{"num_key_value_heads": 3, "head_dim": 64, "learning_rate": 0.00253, "lr_head": 0.0049, "batch_tokens": [16384, 32768, 49152]}
MLP neurons of a small language model. Each row is named by its layer, matrix (up: input weights; down: output weights) and neuron, and shows model dimensions 80-207. Each number is 128 + 24 x the weight over its row's rms, rounded and kept within 0 to 255. Numbers have three digits each.
After each neuron's rows, "fires on" lists the tokens most often at its 100 highest values on Wikipedia text that the model never trained on.

L3.up165:146124083142153115090119105093097134133097085092119137136145130158191113144185157123119156104142131105130121084106144132145139112153130109126104090157146146140122122119092129149065115151116105131166084174090134096148146087180125099144133164125118124144138120090119154146149130115117135091148120126162116128154154099129101117166115153129136112110135126111161159176101121153108111127117
L3.down165:127139122080122123127168116115155115125115100163163157122135146173109119139129135136087133103105138115126107158115092140090152108134088087169119098119150148128120146132131132115137140107153152149126122150127093133108121122109125148136095107159115147138104121121127098126113132165157119105110181100171124116143188133126126097161122121130147111102158143138140118119129177137165081129131
fires on: "ze", "al", "os", " Bel", " win"

L3.up724:138092135128089158150134137145173132128129117078158190135140139077131136161094126152163146093119171132127130169132174145125123134099180118109088081106092119149169149109147134141138137147163135119136151126100104123145146093137076124180118154122158136176121154103122151151149184137145119133124067143137141110140104141148148138141156128100145120143115080114124141110112126123136090138119
L3.down724:150147127167132111159115085133124094170153125134118103101163144117147120166140115142117125081115117136127186095122126164148106121106131100198136090131124105104153131136117131119177134156119148112122107104107115144131153153150083103081123124153090146155155125121105144135157119099126100091081122130168088116132127132115134114135134120128085164132111138112163146163152144121144151152096
fires on: "oll", "ell", "all", " will", "alk"

L3.up36:117146126130159131120072144147079131114159107106146107107080149136112150105053173142117131107148145147144145130107160167126131118140124089120111107138149158140165116156126125110151098133134127094156122115088121146089149120154178081138120089112121147129168118123197144099151134159169091163146123133116136107137153107154128168109089120116122108138138112113134101165086106133120168142128
L3.down36:116156102125112122130121129142106134112149115147135097177106169111118119107087117091098132103087144118152109120107138146157148157142152142127085137122147160114130122133149127115110112127134149079117102141162128138107134106197122139101136109156164174136150121114164178128129143114107130092127098118086120117099096117151117144117106117121141114109110132131136086136115136095121137109091
fires on: " ab", " ind", "re", " se", " fre", " main"

L3.up456:162111130080144097176132167077140113081069170105100144183140076124138176130180090124128118136135120138135107108122133082149088105084165129121131123134127130124104156111091125117113119119122097107155129150149144130113097122159131102124132151118110153105142097136121139149145116117086123132131123117171153160154165129126151128129142130101120113118106140125100110122115131146107150125137
L3.down456:094153090121139138120144132110125105146143130086132151132114148116118072101131099133130171184114125135119135127096107155131128148103074111127129104133154114132133133142106143203162128101109163147141096108114159127146137170166088147128156141087122162140173090140111130081105127112139104117120098139129109141130167107133118110086115108093124168140129194106174112105133144135127149132144
fires on: " St", "on", "et", "″W"

L3.up548:114108138138097114152126174111157141098123100131136127144144119104107078116140150127120173122148130142149095119127133116105117168137120097093090085096124182122105169124136101102100086131107117134140112139124113073117132074098105139131113126126166137178163172165127120069103107155112137161122136129151120152182151057157158140084146086152154125110136152136179123137144118142148088144116
L3.down548:100123105081098105122162112126109157177140098102106125113131076097131124135118153163152117166156155153099153156141143122188132131112136122128108114119098142154147113148157152092184144143121151118117135170121172143092160111119119125079154113121085160112138140105130168181106135113141135091165104157125124139125113169144144088155141166094135120126135142136089118111139114131152187105095
fires on: "k", "ot", "d", "ch", "-", "st"

L6.up873:159131136101118143153117119138071109159153155084139117088113150165130085109109120110152140129142143125142147090129122103127081066128153162137106180112154131162147122146133098111129153117120133098085138083180091110110108070137150132128128109141105118152148126127157144123157101128135109116111131118140170105111120135131133105138148094139143156084117133111108137115176141148126134132172
L6.down873:162172138138089126135126108093140136133135103112154084142144130074114112135131117124124123129145115119130113130139100113121102159118144106106153121105176091134156111170119125060135087115153134112120117139140169126126133128141079144125118103160085134148125139147107153104140109170153108166131115113136134133141107136072126162151130091134146144132119090170181107136150183142153118116114
fires on: "C", "b", " ro", "B", "ro"

L3.up335:173126116171127133128107122126078094137117122096094106105145127157125116135157113100120133100095115131166119119114149129113122174128117120076124118134084162133127111122110119157077145143145149145103153137105138154121118140177129146148151078126085136113112148138123151098151196161115154088145065119118116140129127116120087120136140124125146143131138131107182091126129162093118075154162
L3.down335:117128153118137124102190081139142122116157132172093091108074108156158112133113172115124135125085123129092102141105149126150129094126143148137139148151095112158107105129116143102123164113136131144105112129118131164134114132139126146111194132129100143106094131186104132146098137149146178132093121089086115218117134138102100134143086139132101094136115104124100090105091124154132102122142
fires on: "I", "ost", " I", "z", "E", "N"

L6.up556:124142136130138137145115110111142182128155133150113147126124170137132152095154116159148145114153118159112108161158123107080138145068094142119142138108138141167115116092095085094119089110083124077133137128099131124113142140134134136103099091076098120091080126152151141132101083171125099113126106121090104074110108109134126155102127150136113117087139108140143106112142100152135150107131
L6.down556:139122111104136097128133095135137131134146112128144088142118102144135162134120117119114098148149129076149089144127121120116135087111150133114108110151127138121125141142122103068139137180129145129134127129149086125131143137197105126143104129150131121162123168119133137089142157096130110113111123138149149112151088148117122122161143175163179120180126171117127073130165103124169125158122
fires on: ".\n\n", ":", "\n\n", "|", ".", " |"

L6.up804:141168139123137122160079106104124124139140137097116089138150121162165124142166162175086120094136123122135107152112159154147108131135130161106121077133124132122128111140092114166158183101130125177125168120132090120137108114107172141124114112122139116118159121098097077154129138124123114124142142138120148137077141123132100150172109153121133144133125143112086152132124112153148136089118
L6.down804:127119149150107116146127147092141152148162162118141129115153118123151153158166180098096113117111112105160164123159136136090154131129158131134134119126085112130131145153093099148097098121151118127163139143134167109148120082155134087129159091118135117166151149159126137109175121147132094126092103111127115198146125105097136125128137098129132129117158132160100094098100165137153126131118
fires on: "os", "f", "0", "p", "au", "w"

L6.up704:154158094121143139083144175115166112151152131098142082114105157147133093088134087113059125081125123118141127154093113150125104100156091131141097110114141122122098119096101134113120104093128155145107157131126146133089117114144137126157160147136143126159134099169167120144142153152124124105118111131126162131181090136104094125092133108120163102125129133176194151151136127119111106143145
L6.down704:105121147127146106116176098123139126154124080104105126089140184105113111138118150138127139112095153189110112082163114121106100136118208168156138148138143153126101129090134118148104133130142131156123133140125124130109116081153113125153125152094142135163140134139190082149142121094094111098135106164135130098098094167147124106123095130109102122117150111096095144130134106164114121165126
fires on: " the", "el", " r", " fin", " inst", "ac"

L3.up193:098131156108157133110085136128096160143132175119115124142097117127117125153143116117106134174197143144151133130111094142148109148115125143115129124137114152171133128144144133106110162146170150127113139170129102148141155112145135119130118114160109125160118112127153132123134144150128142155146099125179110118173104166086159152134145142133101136137119111138117100120149137133096134148139
L3.down193:128113119181134112115104168154137120130150146103136137160086104131113083151160144119152127141179132110127168120184113080149133134095101143100137101135123139102127164076135172129156124168142156143106176106109127108127141126120123113156160129132159153153111096131153128089087123147146132108162112134119085131130120127124168139141114103141150120135131133107120071080148106171139138181130
fires on: "ab", " ph", " show", ":", " em", " en"

L3.up240:141131109098133146167111114141126119141144144160152104137120148131118122123070136123106127165138139095091144140108107158109177126125107109141102130134091105125145136105123124099202127091154137107159091169145108133102158174111117084134134115096101128170126116180143127074123128108082153147157192088161140131150128118154178138144129094165135149126112170108096158100136090132098130127097
L3.down240:156120100159134176128139124149114132112165134114139137120120167146108072139179169126104118135099138142148156127130084129157133101181149143107154114136130145137125109116114114130042148127193113136116156101134086087120107121128156148146106124147171163101140126102125156132099156135138119088089109152121127083131150135098111138173108134121117117118121076106178127130110134130126143142132
fires on: "her", " system", "ter", "tern", "amp", "art"

L6.up792:121091150120129075127166122159116119157154153155089112130125134157151115100154165139109100136153150122124135097089142127111089157158185089114142130135088122159145155100081142140121093107116100102108140110169099110117120156142180117109137139142134139150133138144117119123105150168131154120099067143125136129112170146122074113102135155129150148126155132132148113141127115128126121166146
L6.down792:132120144120145149156190093152150108170141115133157063104121145182134139134118119135164127127128089103138095212124123131134110129137130113121119131137130118174085129138152136132157131163107136154106136150122143140159156136161115140108111109122124160114128140171125100164099131149104093142141100130114154154096101126129103146131112122099130134119177152099147148073113146095175154102105
fires on: " I", "en", "re", "I", "f"

L3.up345:130089104133168158150144076126138107115127104128139113116169108139105112118161081089072149137132138138118148154093151133085154139113193129107092125127146136122120141120141146096130142095065111134111127146084097126155123107110105134119107165132132115137146111124140122157150130114100131154106132093087131127181160123144131124157094118074161138144121114169172136149065135100116105141147
L3.down345:112095136073136163130169119106121132077141121118130133136084117108107144111081128102117167165150138172154132124163168129132125108135127129128159122122108127123128143082114138096092107116133153095152129157129135088130120136139143121122188101112114161111132140119114168107137142141146129111111142155178186120090118166116125126087168128177104117086127144166091115127115112120151143125117
fires on: "-", " r", "th", " Br", "st", "eat"

L3.up463:143140130121135176104104145154098089137153137150137111168124124144137081142129168132112086150123168145123118098127150126120132099096131104165179149141096155126125090119114122151117128116174134159142133125109118109114096140114123107103122130129172129089159140153091138132147076099131143145120128116118120169163137113128116139110127106110114104133125131133128178170098114069139080127146
L3.down463:136133116137158193167139084146090139128122111124151141147129076132121140170154102099118086129174125147112113154104110131136120134110123128125194125135114155166118114115089122111101107132123090105185117102144106100182132141135145160138130169130093137119137121159114158142162143165119114143133153116156094131145123090125126107109124146127104129103118135115187117158147112128131121155159
fires on: "ot", "ip", " top", "t", "p"

L3.up386:136119115122135110140097140100140107134156083152133092120119108109159086133103133137125157172125132090155120168140122142137114122162125107138177141150119164146088109135121146142163159123092120176159158169119184076127096151152122116081104121136120111162115113183146126144122163138147140111130063119092139085080111098153068101102125114164106153137155181123137094130172159099127080118116
L3.down386:097097107169124049142101151145113159137133167101142108142122152124130152123148138092069093179156161154133115120093141123137125130123119126156128121140127095162111117150103144102147114124123113121133095124116081140159145160122117141122125066140181164121099106114119132159135133149093137152147111118122149135092162128121161152106118145152125086132068117089119136150081163110109186126139
fires on: "re", "ce", " there", "pe", " There"

L6.up791:148190136137123110113093128174132157174122156129123155159079147081109137094167089152091139148150123157058133127137140121110129127134118140124104133149065112100109088120122088164107121114088078135177168116127120124120113125101116094149122085144160163121094157119093129147119093132151161111141105122121158110129123131116113111134152157139147139089150138133158136087136166119144155154148
L6.down791:152147113100125127115134120139087181094077097147117137130138154153104133129103099099125158131103118129145124147122154125151118146131127123147144163102176146128109143142150182031135140120108139116123113100134165159131136116151128138098112095113132146145160137183123147116072129147043107100102137152128122097142120141122123141143131107115168124145147157115122099142114125147129101120142
fires on: ".", " |", ",", ":", "is"

L3.up382:113116136095142104127101110131156135124170110122158083151127103106130132088096122115093124156170153129143115133101178150126126144170117123094142095149164132132119123126133164107151128127129128134153088126126101084155107128130154137116153164109117111133150108139118123159140103119087152123120084131131141132131151150157145174120120139147120135142156088048145082140123158152113160120144
L3.down382:074115113105161113125097119153105126143106120135145115090133128128139111149105174129107116098157153190176123142101092130111096126131151159128145160163148156124092148089133142108128140098100080098105163134144076118115158071161162150103133122137140131111108128146115086131171175133133121150153100146153120092133117123164121144091118128095117096144095164141137144146101105125114112105125
fires on: "re", "e", " on", "ne", "pe"

L3.up683:126076127110112150106137135105093153122096157131122151171124143060116138138146125103152179104121164128135117118145136154118114110099132139124121082140115149135170120126126106121151105133151154119150107129079113182153095153151151175111126148131146147124147162095128131129136197122113162171077131196144091115112130141115127166173150154149132132107129133097131155118164146144094156144116
L3.down683:097110120108156132159183143170110118098092147118116112145130132111189091143127124145112136098126129127146130121138085104139126100083109096120153095138157121116112122109173124103154116170097146114143166107092122131121146156149128109165155106120125144145132124136150172136202155144101143150131150134161089139111108145120130139169154193090115139105119117122143120117143152137103140137120
fires on: " en", " En", "our", " Em", " em"

L6.up93:109154129116140102180059131124157127101120106077166081110084138123122166143129128117134103121117128116103056161096165136128107170155138097129122097137116115127123149122122140163118159123116105143104103132103125174110123141106140091130111121115104163125167131111117145150135125103124152131098096125083143155146140095123147169125088121137130115154163128141113138133168132145188109097124
L6.down93:147150110110136128150159127106131129108142156098068149092130130125119098093077115124138123143117170153139077092152153100129124118106102144141172078136125120117113132144117135158105152129145185122157195126125122138154127133143113107079113149141143155138182126110150146150132153134133134106137095114102134160102093128137091109142115127141151099163092116147119115125101120117116138149099
fires on: "re", " re", " se", "ig", "du", "ire"

L6.up150:129164182128129142137108132143140118174121095156080104149128140105143167113148093141105100167138130128115124145086140138103103165161160162095131154109154111106120122145164130151106107142159066174126127115114118097118151106137128124112107131168131132089116182097169122127130131117112132116134082109130124123118218128109110125108164135130127133156149143105158095147090121073143128129122
L6.down150:098117156135079149131148091106131138149144143127178159128129102120163131128090117114159114172098111155141096127131164113133100101122134138162158111138096170141149155083145099145124107111131136129159099133134149156069110135113134127113084112096097167139138106165128100109098100140114053185125125098122042154122128139108151159140135104109144158159135121147096153129140136108125141123156
fires on: " ", ",", "ing", " |"